Weights of a small GPT-style language model, trained from scratch on English Wikipedia: vocabulary 2048.
MLP neurons of a small language model. Each row is named by its layer, matrix (gate and up: input weights) and neuron, and shows model dimensions 0-255. Each number is 128 + 32 x the weight over its row's rms, rounded and kept within 0 to 255. Numbers have three digits each. A neuron's up and down rows have the sign that makes its largest values positive.
After each neuron's rows, "fires in" lists the words (lower case) most often at its 100 highest values on Wikipedia text that the model never trained on; "fires after" lists the tokens most often just before its 100 highest values on Wikipedia text that the model never trained on.

L7.gate687:142157141197158095059115149184150118126126126115175098124141035124128095146040150145126093131152123176117153149122136127095114156155141167163188089078113156146174159143106083126108112159166121123149165131078115159105083081180106116173113224071162136142106106136130129116178184106115106103108068109108112068120146131151099145123073120133101148105194142167184088149133142144133125121117161148120131122111140160027107165066062097096113096096134173140115159121186165124118144089074159166116124090110156135107082099116176195081057168075117077075123125114118127130132185084118167120145144149148147155150136192131189106111168101137151161122146133150144115134160108129096147127087106143127111139112180150069166156142105136139124122129118123112132182091123128099138128156044171
L7.up687:126126152121165129116138132189181153121129089166168034114152134107167138101075106120148118132151104158114214119137081108110093165153177104128186071078109146150166193142120115144081110120161135079091131102081156148116064105126129129178171189117174112177105112186124137045135186127128100106092101113116176076086164160141109119097054135132128152189153147099192112092106167125119134121169157148120168160130188137105110139091120104116143117120116076106086158130153167095095120090049148129129097084082156136084111102110182162100099128097135099109098135100196130157154124107160143080176135158141092166144145136112134138138151124133139123157108179124102156177139164118098161089094112177077064090086120112097105139152137131183107136087133136083108146068132197095160157122088147
fires in: "the", "they"
fires after: "\n", "."

L9.gate154:105182127147087187147091165180192152070123103121092131125119147116146155155105119114170135115112116130071132141114158134128102142164128154167157161166120158133114130175123122120048115075106128121130127136148115134130152153153101154120109132025109088124111088188141055136183156091115103160094177094118146071123154184128133145159152144130133143111173149134153156092125096168114119120183210148090101130144184143133168126042119075060168107072128135074075100160154132057117150129160129166208162142074123108123086134112134186141161123128135116108158159101066095155165123096151084141116171120094138136084152157160129160094157130137156141131113080121171161113101135183159101113113144134130153190134155114143135145162224193159108094162107119129123153131112046104138065099121136
L9.up154:039177147114133110156062139124094155118106082074097158052127158169163124143112150124144126146055121090077136125085128127162075110144102135154100193114121150099061149153146170115099107087105144102132128110134195132142185150144095163134162115058136093141156133144094080131116087110134145165093172112123125094138115096110129165146162111072101154143186128150148127131148113165166168198106150172090162169169167135132136102147165110116142124117134077094118136224159174085093188126083166149179161146094067131133089197129139141131095130164158159125127148090128174133099184092106130157193081078075120099032149124157141108169106143141132129127172091169114139094116088139170092121057144128119129106096069106142122108134185128120129117148068104106104136104158106125110119091132116
fires in: "they", "club", "series", "band"
fires after: " the", " The", " tr"

L4.gate506:173089068117094090113111149082099144105153054140120143163087144145166166138135162148139111134127111107141140112097068131127180100109155150133134141124122142159120142100161160104156097183128132113159149161103126185079100114093121112150097136121143103130149182093089147136115082114132061166165146160095132134107196154089078121139101091089106169156162112173109177148103101093168171177155108120102122022167158133049122124126124122150112135086126148129113107030184179124112109107115167153121140122135175091192112131175197068202125147131066053115115159200160137116161162105173145184132078134171102129137131148149098137186131162083123124105094180145130131111110100148083089191112124133086126140113113143187101144155137153143172084111084159102121144147123147095104169101134188
L4.up506:147159140085154144124132154133123073190132112079126163158088113112178156161166189068173141106160114123151116142144171072156104082131094145125047133065192155053081167126051100095138121127119090134146146137125068151143117118119161148094128122145148129101164148138169154107138127177164147110121203149137115114153076127165147123112163130071231137059080133117123152138144124125150120148110163128129126128085129136123088131177162087187115108125108166130157158146150134123119174126122182141097116181142139134156136124070109079124033128147153128103195139111082122197113157134120197095133071161102104115117112113155142104196150128144177140131133152153156119091135193111090133107138165149101126184112091127149120134182069107128143075131053133091109117131110144058159119185141146
fires in: "it", "him", "such"
fires after: ".", ",", "ed", "ing", " that", "s"

L11.gate187:133152127101118190145117171162151132066180055092129121180106143114149147133081144087087158133124127133142119177072148154118145147122104122140184100148084133120091177131150163050120176193105114157147171170143099117137176061146100121117060176104139163136117150150188085134109212116064073133075126122126128186106172143106086097149111136109152143092164082141136109147107179181158109144137079127086044170105125113064128167078132102181109123143131070125094110178220102163156108176115182136131157120104084118132125140098095135164127084134123084087132103095135151116136124128122176150102153123124140136155095130173159097145141125165103106169148078099144112101136151125167142128144107164075166126157089161123132115091082152136140180150092066077125132140084155148049158141134145
L11.up187:082168081135129117154066148148112149107108107042146045156125123097189124148197180106173081117081129097155112095162149096121183149186090112080119103177089159078130224160110142110124151130125091163128149152142083092203141117093070111149159146130105064122123154153128099123115137165156124106115141109183105106143121132134152128138135108152115180141122137155177127121060173157132164148159154172118122149107118066134112126176144099146099160111128104158111145169147085111208123114077181120154085142112082146118113176167133171155170157136153145106105105106174174113128152071116102122026152132122081129104084094127104082067097082139149144171085121153117099100179102149198131122168142139167126149120119100123115122123099172165129126153138129079103116144081103135144162055124101
fires in: "there", "them"
fires after: " the", " The", " "

L4.gate306:112102121145133095173125172111147096123090090164113151127138147128076150151102171128104165091172088184137176209139174150102144128127143109127100079085179153092101133123115112095097145153158164117149103117118089171120124119182132120149139132205155121149171126169182114121151099131111129139036085120126148125144157096109086050133093101110080146150104179095201119147075127090144109131129159134083162105116175191054124124109100105110148078087172116137130157185130091132105176094055145103109103159085110152119113119109149085177119116077105092039169205099189180103148112133139188082136153123133090131100146097096133093097091131111110142109148124149180119158154099178144129114072089103103132132098192157121119102177143117134147136083105215120129136078137158079137130100127119
L4.up306:123120102153143101091142137136144062118100130151133132129164201102112086140078114146138142097184156145113183139156090135130150196132195109200137126084112116085194103054102121107096039124167101123139149101120119077093113162182109172174127142162066119100157130133105122135124078178082165139088079036113095158101159062139138073124131167128111125155113099130095087115101162154092129093112105121143175109127132145102127173132122129137102129090153172124133192104108038082074141110150119131122119138140112124139147129149138130074167096126129138129119191106148168110112136122123098129146114205198116168106143207145108106136113113144151183117115110161167198149201135144134065109085126084066122138089199164096131150086128098102117130140152133142109171121073113150126110119121086
fires in: "his", "her", "their", "lieutenant", "hermann"
fires after: ".", " and", ",", "en", " that"

L7.gate387:130122081142119100131148062085159111151095091082115188125141135106107160130120089080122145151140137079106142143181180072140097063159106172141074151139158100133121174135172153202147155142089097133144145110102148126106077131128152151097146147125168168141167141170125154089139120132154096196142130182088115179116158159125149077140096084119097106154096140076169066178106104157084138075133116119110132073096137125112167141095125167074109110083117124195129101131141167124097148085084208198122145173150165158155147107095143103123110101087081107096129118085121113127153122153177059181147178096203105109134130105155132056171084140175144112114100114153103098118117167098101105092151121172176166101109191095143138137103167132157076055137135080157154103134151142149076143136149182
L7.up387:068129154127160105122114070134100116171143134113111152096142110141087175188166101098159167162105130104079142086115118175086102075092130095142114170089162150162157130117111105145111141085108089178168136070104148116101132136092206170084110133153137197134059170172122146060118078135112098184142103146131126129125148078143158120092084106132123146149116121096183121154062124154100141158118140107084103150122190140110195149123136156113139151135143172182168171130159117185178164143128122133204100125133102199124143130094094090166133145117090085141116120109155120102174107111175045157172140147151078125176098110097152119098108137136170116104130046148119179031171087097118141135140132101144133129120146128160144153173141105120072092191090105165157122130152127069093070169121124
fires in: "an", "any"
fires after: " as", ",", " with", " of", " and"

L9.gate265:086174082188164151085207167185132123085140140142104115115116140166040135133124119147158126120103157093072195178116182118112098110114153135166144167131143141182140125153091065110113084144142121175147155116135126148078125167126121112125140147070053111099048083124170124141115151113130127130097126139118125098152144100191127089178122077122092132137159164187109177118139054147132148123100137097113071128139200140122118158149169122136140143126133148128155164083123093134137091111131141133126151130096118110117114155116142174129102174097109104073117191116096108077172105071131130112118175122165131180165105114128176115136189127076068127081168064118157197069120112137110152139142153065197149162135133134132156186078111076145136124169128193081131175125091070103103085108123136
L9.up265:133122085155181142121192135100189152143169148116130143148134160138089097124101131102173160122147099228075121149130149167106114118114175124119133084086114127151072113100198079107101125121199137140146171097147089150081139086150156107109200139123038133153132148090167139115139134165160161159130137144078135122107103106182088071134151068108127108103138131125113169119150128133095123080101073145151144181110153147155159138166112155161134108187127105138151154108117117083078129206146109067068144114163106150100077118130081070118051113135086113133124147069161109159167086130176139091136140095186072214149074120130162154159167100078066129092181100194165149099136078100107115127116114057125116116147137122146157150130174136170111136136159153123107124143114104090107118115130128
fires in: "s"
fires after: "'"

L10.gate289:090183144157112159150111138152193148090134129137136131139171095207103147153117149131129156113167129117101135107104198084074114094167114140200112101149179125118194141141086119105145122135140117155136175189072147130112140116154100151178159129063121150129174170116160100158143145095091081140090170116063160167171136117136131081099174087115108134055086160117145180120124172194099151166120145121108109119124101141066138122101184130115128057120140139108147099215151176089165096115123175079148095115116143122152109106158138108145154117163133070132089155137112177126172096104105134114168180138131079129122137110161150140095123091131129139046095076154166138094091127125123127108119064055129148136129114183144140151101099076184140109108174207145112075106123069058162132118106113
L10.up289:125147167115120075079105135130100147099114134095135134175149107177119156112091155122116080110108101161101098121131130149146080158119107173149088118062159111149167110237134104094142141198070116118098199186108137121167080110118174114164196118115089080189094149086104137187104168167103149095139167153104135158177143091130117106146147092129130111149186149089127113073149073168106160115156177061091111118147128110142117119155136156136157131134099115141122118129142032105174150099134204154086132075131122147069116128157186144128186152131142113121123139142097090118148126107134178100095077174117082136164119166142117086091096167089072144104208121071118160136141120162117133145131159120133106079097072117110128182134186099060157160108097151124121123165143139117095114077143076
fires in: "s", "sometimes", "details", "less", "necessary"
fires after: "'", "time", "ta", "les", "ce", "o"

L9.gate192:137181100132203144089160140147118175091186100127141113107142114169129100167121108099122102130144093102122153123120092188088162185115184194111129072098201113112177103117169109164117095090099081130109097118081132198116133255105132083164138148109139088150092061109137137119093140104173102194120143159108165109117136098179145085186102122139083128137135159152121154119133200183124142108138138128128135119128093168140160151153098105150146137156143122170123150117090154097144199118118157125116099141140120142130159126122157165098133139125095106178115121150137070111172143115169115144103109144142114116201081124126122180087170084114126142118165137118173143026092212136129166141157097152115142137136135088075122162101147086178116155127174153087107118126072131082085086104189081
L9.up192:130136124139101141080186154122132163123144091176160082114100134141082122181055102121217129172100134153158167131173146130113141134108094149192154125125148130133127116158105129172104131124162103115128161166170154167119165114099115180118156214122119155140126145184143114083148151153148102059127077084086143091142147105139188087138145093094091122111157214152152156092120083148050136155133145123106135158112143133132200166131137099124127100149175124108077131076128078100117170164161106116082124141121208161152143074064099132122144116112111139093149132110147087195133150150172144146167114114125179181148162113141212183075159147174083087129156089120125205073139097137138125100164082127080155120096090136118108065133088163103099142102164099089144163162117151094171122128130137
fires in: "s", "his", "this"
fires after: "'", "s", "hi"

L7.gate523:082165094140084117121087135115152127144105100145121135094132097062122133167139128157113165100140175189085203101083104113151203156151161118159143125132099116107160143159100125123140098132151077131148123087126161078052160103119117103140141161125096165112105181186108109069151115144146117117106183137152122133146149138152070134063153157124089212142104163119149160136080107161208120102117094148164147130101125109064152138138155083167108119088108180096136167081111151149129184128096098154121122135095117201166073162182075117095111141156109069097019198186117105099169152087130113162106101130149149170159169124125109164150074163168087126110173111151155127115133106142161161162102141114167159124107132148096148124168155165139146141127133148134118138106134118050065171061119115
L7.up523:078137131214136156148132099174133154141134057130127099142109056062125123119114094150095158106105150155095131111131108078136148171216106047124116126101084149083122159072070134144139071092122114141118183046112158132098119120174118151131095144126144181170058158103058090163173093120100105149050091124076088144072103157128086142115183086115107184094129131119168150138159188183146102109114085101136115144218102182134187127122090162133081083121123141101095159102081159161135178087058161163112170100123107138115105114129113113087069119129078120113104176145133150118114148186096096158106124108132132123118123154183137178151093130121114190096147178125129113141133111118100115139140105121154121093112143139119150121138097138113128153145126124115135143113079130090138107110152207
fires in: "but", "which", "where", "who", "though"
fires after: ","

L4.gate404:099162188152127036134157121168126171155128111132145088091149178110155166154136121186165160162123129129092149097115164152117174095142156124133106130138107186108092128088098095096191080152103091158127184118186121082066174071080164122113122116161150149090107099176139137121132117115130135184091117113122067190154121153164137113103112108106129125123147108157182131178067107095114090146082103066096101192127130130130088112090124143074105053117113139167139192100126166145242102082097126188099142168100166151122155128127166086150166115109108119085141136132144135132173106122121152100155162127120175117136137137168126127179136160157137107156138129105126093126112152123117133070099153098088189175094111164126127067089160167151155130125131150131174132083168094074096088166053170
L4.up404:157031081156119157162141122136158122155129162140139105181126113113133155117108160072126078166119119077131114128104140114144131118166163182105112144081130133130127143137094085222127103124146137167123117132124139146137085089158137065142135173099113123087138182170106131068170083199153063148130161138119131109155137114176099120148117159171152165172101170060054090105169062114135178086201157126187147096103137162106169100176170102195124053115154122087170125171153142177076134151119153138159118129146136122150094060139111132120086127152116097126148126140145187142146158095119158099179131180127057164071142116127109159180132117062075133096142096172114128124116148115128081119117138147090141124181158130114154112178159049134137142095104167124126152122155142123100119123143205
fires in: "it", "italian"
fires after: ".", ",", " and", ":", " where"

L6.gate173:114160188161135151085135120094058118080161142096206084110148091095122126126120118124130163109149158194053111067068143121143130099095122099134138112152092084162156161146141040092131112142121106134142180185153095106126157130119045155139141177194116115117119123161149126092111105144092117148157132131062142122179153107132154151185118112154148129123173148096120132112143135167150128145120135141118092107161177083107181153134105094104110149124120159107114153090083134180153142118105176153103161124111183167100066055158135152102111148096154068122153142133174117144078134117174193165077139180136120157190137137105117139164084098126109141109104107147121185130219109117163165140136144141126165148087087174086165131122145049139077181098098188141113166121130098140121097122153213
L6.up173:146141137118181140164144132123093129101139146075154180114100161157125118092088146097201190125153198128087197089130141163138133117150137121102135120151125147140152142164147075112102108116165124116116148142097150148136114125155068152124170170159147164149186188121122095156138128127105162083124116174091121114178104159124096144126111109211088120067148118112114104120123160165138184151083130088128194152130137150139137127212185145187096121155116150103085154138099166181073108073099177113079134124141151170130135082101112136107124047111113089140157146191185137203131164087101179139123146172141046137059139129115053135120129122074155153106108121136141151141132120164100072110149119130108153074093116134136104088081190122172141116092104188109092142107099080062082137138159121
fires in: "but", "while", "though", "whether"
fires after: ",", "hi", "et", " wh"

L11.gate390:111124092110146098125115139127130114092125123057191092157052156100136121142130109074099066066147090128067078132110132099099182107160135066158166131112133147165118131194106078080165093101127095117147143076129110088069137145145129178072126153102138143145142133176153129116191167123189086151108108085100120212112179170185112118141136154110137162140116110182046163121099058083094119173195125148151160133107147104138128147100098097139156081112128128157119134091116154113192122129109150141155135112098105117125168118151199128078089149107127091077109169148115163120210085112155175191141106165208118164158151162139143113096158108159138100115094167125132151126111137189145174129120095138127120142084146141100088160162170155176166149123076094110118102083120134080149100115119123
L11.up390:099113130105102159109094065099142199075071127163170131093159138170129086136157124069102115128123071112110061144064154110139121098139100151130192163137084141119099187089123155115154112131191152107159109124233112153127132147114121150185163181124149123120132121095114142161096088157172101171123127091091133112167120183185125117092155176180169059108074125178141146118202084147066164137193089162149132138139154147085115136110158097056154168177123092137157131131116139150101141093140091083102134142091103126167145143154101199080122092181126096066092101144135132130138125182115162181117109128120139132082111093075117108123133135127138139121128147158071054146159156118136084115156085166071132145098071140142122093104107144191159115164117079121112115155130128131126096124155088
fires in: "first", "next", "second", "following", "last", "fourth"
fires after: " the", " ", "x", " The", "l", " four"

L10.gate3:144177127150103100084104118194171092146141071148097106145101148170115102157118128141124112103146078095102122173148147101072141181162130146136155151164133104178201118177127105145115103095112136151129194151038164159074160105118052136132142153150099160150105162174141087098108106151131088131098085123137128154172185162106137077164099110093145168098174181126120103163088133149174122139096152068130129153157145101081176171115080154128114114098160156145143132078134139128148081116130182145101157156107155090125067100132187119182094150136111089057128122142141147092102063059153165121106074126075128181174136161125170120120156096160112099072133127143118094129165093124105159110177127175088121142121135163076144232187145120127116158156134098145160149093129136078099136090077138
L10.up3:138094126135135113125139094166177070107120107138118077145148209113171096166149106150130157089159142145135102119124106083114143189134150120121149129133132146143116163059134108161105074100132102108122121147079177142118112120153119149120105122128120098173146059178143091060066114094124068099077113104137140122071188141130152100055098138108152113182152141076196135082067094095138076136180124069109175189158185086111147150134134183092176083086179068095093123138171132100100096093131090110164171131103149158117109141135147072101167120143130098124122119089180140174151085122150166080156128166081100185109145135127122164176101120121090125093094174186139164180169166132123157088141090174064121121081127132108128105148138106104101152126094099177130133134154207154137145091098120
fires in: "the", "they", "then"
fires after: ".", ",", " was", " as", " that"

L12.gate173:075084148127088058066124107090134102128179134076149175105129129079118105155137118124149167114133098052164194110157135077176132180148132103186144138119182135106141162169120118182094104113120090102170132190135142130103154098101069100171092163097175169090177134137111116098152111132070118164149113185083150084146123114122159145100135108112068188133159068139080147114167096191117137172100094114156107127122145160107175131154139133159153142173135126187115134083169126145109114108111098126086053123153114146165106133137113102136056129122076079121170109135126173172140168135153094158087166070138149156168153100196153169161090155168112137127142059136127143164120122077119143046050123156118119141102131138095144106139099164134154119098060099114156141123117130132067180142139108
L12.up173:090140168153163117112091115036141117175150119173104166108127081111168124120188125119142129132117169173137084097137158150171094114089168127138214150133154168137166142120180118157182141089158098124129154129141145132104129047200130095107156148163173100064131097110117171103139104109123120151104175156123092140136108117105106166132132181185138144160172113178163115040137096112134108188062080158150136135118105121058121167138149185151104104132090142163081192150143096141098147113154167198091153150131128152199153185089090167123143189143098067072190168128132132106132207118120140158133144102080117126147151077163128103185122091123186122107147122123126165114155135159173125117164173133142103117099120116163126179082122105136127145135163050169140110117131142122096127171139138
fires in: "as", "and", "where", "also", "although", "was"
fires after: ",", ".", " 18", " 19", " and", "A"

L7.gate58:105131125142099124128202140165103105096149116071160126155158135139145115147080079100091065067143149074097153142140107061123137176193135108174136119097157185147176169169182104163108100099169139147159165148087134132073118136148106170121091152114127127150133133158153118115175110132172110064136099135060125143159165171122140129090119137167117132134182140087097105179128153146105101140077161089111102150136172083071120149104107134167125115102146129139082124025161108157109155088125179158122126067060114109122131052140191153149113130093052081130119066168116107149106124067139143178146159159165116177097140125136136124135144160193081095116127133139127158150191126117112189123092146138123128151110201166086159153183141092131142128060077140161141160129121110108088119163148167
L7.up58:120139133111147146128153094168145125082056088188117118136156178076154151146136135109108147110159187129126124125070088127124113149150120142104141087157155197084160171113092130108142141074147119120087131124142107146083169113157140177143195124056124154123073082171183134122163130161083124174151120160101129133140127140085100089131113152163174173123085185069178059100110093110095099123153125121138152126129152129126112153061112139122161140089121069068109186097124165045106122070140190103188106141088146146083131114113137147072146100061123119091067155135133123137132092110141132103182092114180117144096159150118115152098163106140123113077087103093108108113091116165165140122127128165077070083087136127065109167161198099201145162096094142150105130115075166096167103088105142
fires in: "the", "this", "they"
fires after: "."

L10.gate331:191150102154162096145173095132070077123085046108144146162103158165096116124045140130106134168124136152106174113103133126112123209054080065110122057114149192104138104172136145134131115151049123150152091101123132199153126149195114177137130172086118153139167086124139128086134190129131102178050164138113130133158148194158150089129121074141062162100163138158152155104157100141134131208110086126109120150129138155127157159098143129139112107143157126154123157139119155120175113133114147140123180154107146124106122086123114173131180180118082106148196119147113106135149161078187078150133133116143073173110154094110158132162165147121111124121157124080161132089132120150082161145135096085173133188137132178134154158086117107132138153134159150194146115161075079109074130120091183
L10.up331:127122132166106155121168136143072110149092087145122071137084143167135134135145129166194099144163131158161161150198157072129145163064182122165081128171105127218130129054086054105095128147138192104133129090102162095149110165122101149136128101130150112142141185124138110117109053164138087122144038112081128117118112099125140089154109104193179161134108119128119134116135145115144157113120100129101145074165144110162141157153169115064077175094148162129202165132148137110105128126089122143102131163126164104117174092129112088159116115121133109076055118062141097122129131152167132089106080064103091087192114135106165110197144094125143114066114127171118075103186157143058165119140120157093079089113123135169149106128130102130105139103082155158177144171134162132151120151147060
fires in: "s", "his", "the", "isolated", "as", "her"
fires after: "'", " I", " \"", ".", " of", "A"

L11.gate420:138157206166165114186129135127137093128176122065155151132111178115137081128133143128113124166144109119050112137100128108151205139176152137101154151172063163098115162185085113078166181081149090164174141116131122099049120039163119170102077166097206086115117092158165089102128180161082130139107119144112118115133122169107167108149159151062147145117107147157110166156121165125114105131133180102104084112142097090079136171133158062097170083046145106144111138146148125042160075138097175101134164126125131145140151139106130118155058152150111107126141083086127169099134134164159132155118175107189116164082099117140103161140111129167129102129114134143161146154101148097137114074116098096124140145132145179100136178186129202110130124148154098137136103114133060119074128161110122
L11.up420:069140103136140061154136169110112095122143111085102113043160146103120130141114141120105137156142190126121141162169160162172127074184116146130142126152140072107088115197166152095135148133124106101119109125123139116084111116116138117110163149148165135122152104178195100086100118148090090127085117160179113139192132131149171136115127197070094172122131114122059168122116106177164115153114068126105155111162103150159110152147136143104171192091094102135131140149172104138132136083107158159145089058151075152142088177117159152092098112076090143104147113166108158078085138063164137135096097180161064109058155167148112072101140102153080120215121110158114101085081136147123194103102166127053148105132109142133144113166153143106152161080044078126151130115131122082151164086146151
fires in: "they", "them", "then", "club", "show", "book"
fires after: " the", " The"

L12.gate608:162162151161111170093163112092196141138083121136092058133144165097074191118126119081033102154138136117129162137074132149114055126122110113157152141117143130072145115143141179063132122138162159147183123169091079159141120104119188169110143116148113114125154197092065123142127133115148133108092157142174162122143148133179131164098150208180167144149136149158141117098123093129112125124161173172071102181131129142145162110108166111153168105123099105122126177117077114093159063131163096109155159161108090134130150089149139176184160119134092084160125097105111115150135153073138153162193208125106121130091138142089146115119136072089149097133115108054146179102185122100110136155130158191114170087124160180118139139169205138119147142128119167138138141219141104096123109189132134
L12.up608:190216058194140130110141073159197131082072137149104102110089146153115121118172121110091132158188153150140118150171140128123060162082086161152156144126155141153100150142094150063144072137131079119151117099098119093109125112126134160135178143143104155088161122124095171134135123112166151189143148133125113090165173082168112132117061108156165127146087167104118134049162109145123126168121149202119130103129107166134135140086118125122155104105145087153131113113138109069100065106174102139105126164115116157097166084110110126144186102165142101115103076125077122097132099023186059118126149143119115170083100123095120087168110072059193090158128101099160120098138156109122159170140148157061204065111150156115124137138149102089169113147086142140102128162135160121128134135152111
fires in: "is", "a", "an", "was", "american"
fires after: " is", ")", " was", " an"

L6.gate598:090136094124126098116100112105112165133134114169102177126102123143083108149084101112065136112195167095146168089153173183107114161099148117172190094191155042160079103162141116197118138109111151148167137154115161147107140126151085167130099136148132181064198133138183102083094098104174156133137163163110127143148139160095141116115124148154125180157177116122161170170080104111152110167148097152176133135114123154096175120098110119127156154065126148135163083032188124153113166084093145142185156107114137183155132155158190107187128157090122083132096120168093111091141127077094077123111194109167136108150157114152148081104071111146086162120111161090110126131163092107105120079145118135136121115083183163158160147174150112091109097089092097110148137134113096191106077151190139
L6.up598:108074096109145107128159038105134130057111141195067218129152115106092115154153057093169087121149117156159089151162135178160101131096146097162182125107167116175126127118131087139188072108083080060135112130110154133123130125128143118140137087147162154070117085153130086128118103151139155150051104185078157143149099185130052115144122077162093101174121089128129093133110098148126168102180094111162118158158147134146160117112147133118125139097174100144123177064150108097140132086077112155101205111085162150105173148165157137106152117096085131129131136099106090180174167169165162072089127144123119122133136113130176144130120148093199112130189197112129160093156184103133078128177138150144093148105152154174139125136145091100119119117074136152141157153115147135112193173136114
fires in: "a", "an", "awards", "american", "conference", "award"
fires after: " as", " is", "ir", "y", "fer", " was"

L4.gate247:191172121111098139054131112091155119056153164082133138154070124137159129162134161155103166094183095150145140086129145154163095110104114135144114161137114094117150090134135068148152133111143135082145154130217142106089050167185134194160137144146159126076117143171114122163186103140135121120127141124096158096175149180106119095138140105121148152158119142098123091098054122140185073163154128189127165129166177172131131148080118091123162091117206205097166140132194121153142127095173175135120172123119095170158173131171116108127090113165148125147168123213131075148104110094162145127093110135141211164120150114165130158102113123127110097128133157155115144139159144129166151122117115148108170117082195169117149192141081156169150116149094144165129098141101103148092072087152052
L4.up247:142090153152155063064113128117122161084113143164129092082161159117143164137135166039151157116133091064105094098123116100091100132177096102171133121198101111127114088102206096163091173131142142077132152117173142111154168165161127166135112124098159169134092149161108138104134121131108153168093141142142122187177127199196182130101127121193089151171103167089128094146092131159142113103146102155130119076066157099127129140138110102115138117105123141151167152109175144148184173134169113113085151165138169172176130149170117141114132128135142116072039135081102167077158044145075134129136156086186166121150071090127162188045157124121137097119101154144071102107057095128129072153134125105157054129110139106171099156141131118133183119138111089141143138109134111102131130138139110
fires in: "english", "fish", "scottish", "fishing", "brown", "established"
fires after: " f", " B", "l", " Scott", " g", ")"

L7.gate228:091076030152104125099129157148088100031143108049151135101153146114134182167129086153104123180140153102114133143090086091143131132102166155117168107132172111113099118136115117137107118048133116094228149166168096114113133152157176143155117138140135135098133183104148111060142121143148106134171096117096146194119150160188153136182118168171138206163142164119135183134170081115080171141139165098145134127075102119080120137163132098161182150110097090161149132085097145112133143111090132175133123123102170170114155097097113186162151200134103098083082113139115109124209090111122130159108144143144094128114148098122133107159183150114110103158125109116158181176161167150133156119125120156102093146113219156093168139128105103177134122097171083137193138154122102103134124063140141
L7.up228:122068076126114191137141090106158085091080140135125051086167165135132108176177095164107136138176108123106110113114087105136113152085153118109089096121134119113064139100205148111183150107075188053139058198194085087166163124172142138175105123168104114130120103093147125111104125112150131148180135082071138184107105137156162115143173103146167164152153162120122207136153082132075112139167124124126154158105114063144105130164106138108188172176108101144172157150088130090142116161140129169109145141111105178089112075088162173109164136170101116058108101121127118146173105117148137131082125103156099104146106143107119168146131138068165087147087148151129141191131200134149115145125135158121132140123190124099125124085064094198133132110172101169133113153116128143181175115123159
fires in: "second", "third", "fourth", "4th", "seconds", "sixth"
fires after: " the", " four", "ten", " 4", " six", "con"

L9.gate107:104159107132097125060172136189176099125115115155163138163084144170095122136084113099070165136169099092020100118059119130109083125126127027110151096163110115097122143116132098148125148117059127146130172104131142197139173123178110204075137181126179114131158148134157143094157153130196143128135105097121115110174206150132149112066125092143148137101122133194136122127099095124148132145086109095105058098121175127119118089112082142140134111128127116125179150113121123130120098168087169143097081099126185143100092130108123102130069179148079098101145131136152131064087135135149110186121121088155115139201135163185147089065081166168120109129175086162158150130120098118133119101171158076122123147138123124088124210152131130120106092142099127122140130124096095142133046069123147
L9.up107:084151121124112087136121122204146080142110092134130069119109168139149181116129129178152138063170111158098123130137104092104083125094199077108138114157141107126102160168162086137134110145099145062115125126155163142131120161202103161119143143142174158180086115083146175109114156123157129116126093067091170104082153129144133108078120121195126140118103153118122114154121115148085168162061119138201164130091137082143102097128080225090154114165107153146144108162114138064125140147150131065143108088131133127087130138143097113116142147154097119080149114071141140070178102108162091114141116101137068110154068132147081152094099126110158158082176142199138146149140181158117183123158175154059140079128081126127141175121143124118035110075097113071118064113134167130175109110137081
fires in: "s", "low", "lower", "compared", "language", "composer"
fires after: "'", " ", " comp", " ("